From a checkpoint of a small transformer trained on Wikipedia: vocabulary 2048, untied embeddings.
MLP neurons of a small language model. Each row is named by its layer, matrix (up: input weights) and neuron, and shows model dimensions 144-239. Each number is 500 + 50 x the weight over its row's rms, rounded and kept within 0 to 999. Numbers have three digits each.
After each neuron's rows, "fires on" lists the tokens most often at its 100 highest values on Wikipedia text that the model never trained on.

L5.up10:534531468468477415524529552452477484491566481497518486405439506528490474531548477524574504460489452527472399605459519577423474494512544509431507533484435506493554538401487490509519500445544477522465467449438483492523510598488448612527490441464509425554539493567478500481496491472590466551
fires on: "ation", "gr", "ign", "x", "un", "ion"

L5.up576:473555351460429496446655531479538408480517486524516526481632475515556521564553525455494394456461529400529483510520587458476549365483446512586498503507482505532489516517537518480550526388487484500497510457506623520543403503497556517482488460491464449495387491530499544487444520516539625568
fires on: " not", " for", " to", " that", "view", " on"

L5.up317:578551573436496595466433495591461431533516513459469487455427484419535600511581555375397505531575535592527562530462573490449571507475513455433498461484468468468447468565462387538572477470518508497467503436616498462570581599468539562548468498465499558525528520416445495465423436509458425516
fires on: "ory", "ons", "es", "ry", "les", "y"

L5.up183:470463462525449494491481485399502569463608590547539432419463490440442521535536398480611549479479512497460548459492450534437506502516518530443515467531471563475497524546443434557490475501496523463473446510464486569447506600501476573448512428483526503486468512498487512527464458389529521487
fires on: "f", " medal", "ing", "^{", "v", "um"

L5.up3:474516500560481463494492423532441549446593508499497505465523474490548454475518547602552521635425536537441555549464502603522529445490532572465483548536423543553495515474486411584449465538566448513476527540489448510529438512504463464558508435443552433482426474549548596556547497509522511487
fires on: "ou", "v", "z", "um", "it"

L5.up738:554526476513565553499434413495552372476591519497622553457509518476492456577515446424446548512422580428396490444503481585487459494582524447590479469513575473397463498508500482497487459528572549462508489426601539460451468567474502468451382537509556492499532524475466523498498496452525423440
fires on: "ac", "al", "ic", "ant", "c", "g"

L5.up670:526528473478529501491579580494461510533502484476505445420537512447513441471503441598535520539495551469427618488495427439535486471509494568427481561423415440601447484559445433504512503498504479606527618503503462554553491440485510479519391500434548519544510585458426579514439475493605501525
fires on: "or", "ult", "A", "-", " N", "n"

L5.up372:453532565536453636539468549460560526513441571481516435475562553510459472471562441449630594518554442503445461527470513490443413505538503527489515502538485482395540499554446464488496517464551418578461578356530489508564533567463528536450473542500554546399575567503471502518515443444566450502
fires on: "or", "ic", "ul", "ig", "ast"

L5.up19:442466415541588471464508537546444449506507507450555557430508557617574553484506506452515409497461560451466462501502513509498571493544471450578585530461522478432541442453506419511486447520499454571456491483446561575501494488515486623478519534512550516476446532513456432484471515555521487518
fires on: "t", "ot", " to", " not", "ar", "s"

L5.up312:465486417528544509477532492520466509515580507582530553475554522563519561438496500506501468478539564395432500492488498543453531461495469432433484565422557491526512518492396537541489442529504516530606573511472510555568491518435494494525536445425517463452503546568533524577563575630493426638
fires on: " Y", " y", "I", "T"

L5.up577:513549547561463513509491467643508472549500512494544490531468495444420415531505475468552500453435573585405449458546501533501524521527427560543474400542463550470412506457502507404513438484499317431517484408447457500508453566498468563479532513486533447507506522540531496577485562438510549554
fires on: "c", "ic", "im", "is", "am"

L5.up961:550471558520544583533543450513587402388506555487511463485512434514488511581449436467484564415551449468503545572538530474518509462492563453475527521538487606452490463619451487557536530441546534527470469572507503528505507450553457505613514403489563494487542450567405459416526529463530453504
fires on: "an", "er", "ib", "or", "gh", "z"

L5.up52:547558445465515479439515484524535549518532448429597449563480489622517501525546500482496492506455506462455516497517509451497504518468481466440489542260487463499540552512514470422563371507570498533552467488537441539562507505499545482515460477468534549437579559462476522480472411484514556479
fires on: ".", "ac", "ar", " was"

L5.up614:468538454495494467573553476479517517471530460532513571559379513510550451596499436449472507500525510410434485523602441538472512464531521536521469524454548543428573443489589539570495479482509473475447631469415510595640449596592428517514507487532532435477491512569608427619555482563531568517
fires on: "-", "ge", "ent", "en", "ight", "wo"

L5.up207:499453549533495615416512406543477424457529464423616511440480453487430532489482485505441548475536501517487496450512498523484469514541520424499507508517455568489522562476530438498594467457544535475491386513558476522547496476428500458475433544496499407595546532538471566478494446562541431481
fires on: "er", "ician", "or", "ach", "resident", "ator"

L5.up435:481453512501429529563573461444513576475499490532537540460444552490489524525540459507478474468418531576525432535418452471439406477548492509492572544543456555450471478525420551512563485439496509499571488596522464478595509503507388512475484474546486496586489488486575495494543451558534428509
fires on: "an", "le", "re", "ant", "ur", "ak"

L5.up80:525490490525490544378513427578478542471546403495556428509476562521447491496522549597456507436415592497531469492449480468524554474455603491442533523518518608552501520522482468508586453459484426494480462501459473547526405483559438541497541485522558487623500474581455460491556430499535497481
fires on: "re", "oin", " polit", "ob", "ro"

L5.up640:603517542432527510444405446485520500433533540476488473506496469557535481464476478588428550473496604485447560461587514572445576454583433460401532537536553600430477475460424562482563526423528473443480413457573489492490551580531536481477525441426498541500497497630596470547536528568439604554
fires on: "it", "ight", "ey", "ission", "erson", "ad"

L5.up646:549577613538422506479529430491486513488504579440521550487524542479532454553562478525450463517507451489443493565573492492411498435575395520438575481435517533476422500528554505520478446504550373476455540482457539594547507439476442439545503508500463585448512534575563596575448454545521465454
fires on: "ent", " ent", "os", "st", "ic"

L5.up907:531469525550462482499554531522456522505528517524547498457470396497489453528601460528476477487377510501548517472467471411520507439535599509475495469552550473450450396474553487498513489420467429493545471482517526513456520575410588541429513434497536496409528529527473554492514538473459572556
fires on: "r", "ri", "W", "oc", "rom", "ition"

L5.up147:481465486513496545483568584445422458476459507427605573531502481477516477469528405443443428556489459513490518484387515543502526464516554460489485483492513510369446514534570537494514458457513437500509486466432508497560438526513485594360519510515548475419472559512527414518590528499557488479
fires on: "r", " occ", " f", "re", "le", "ap"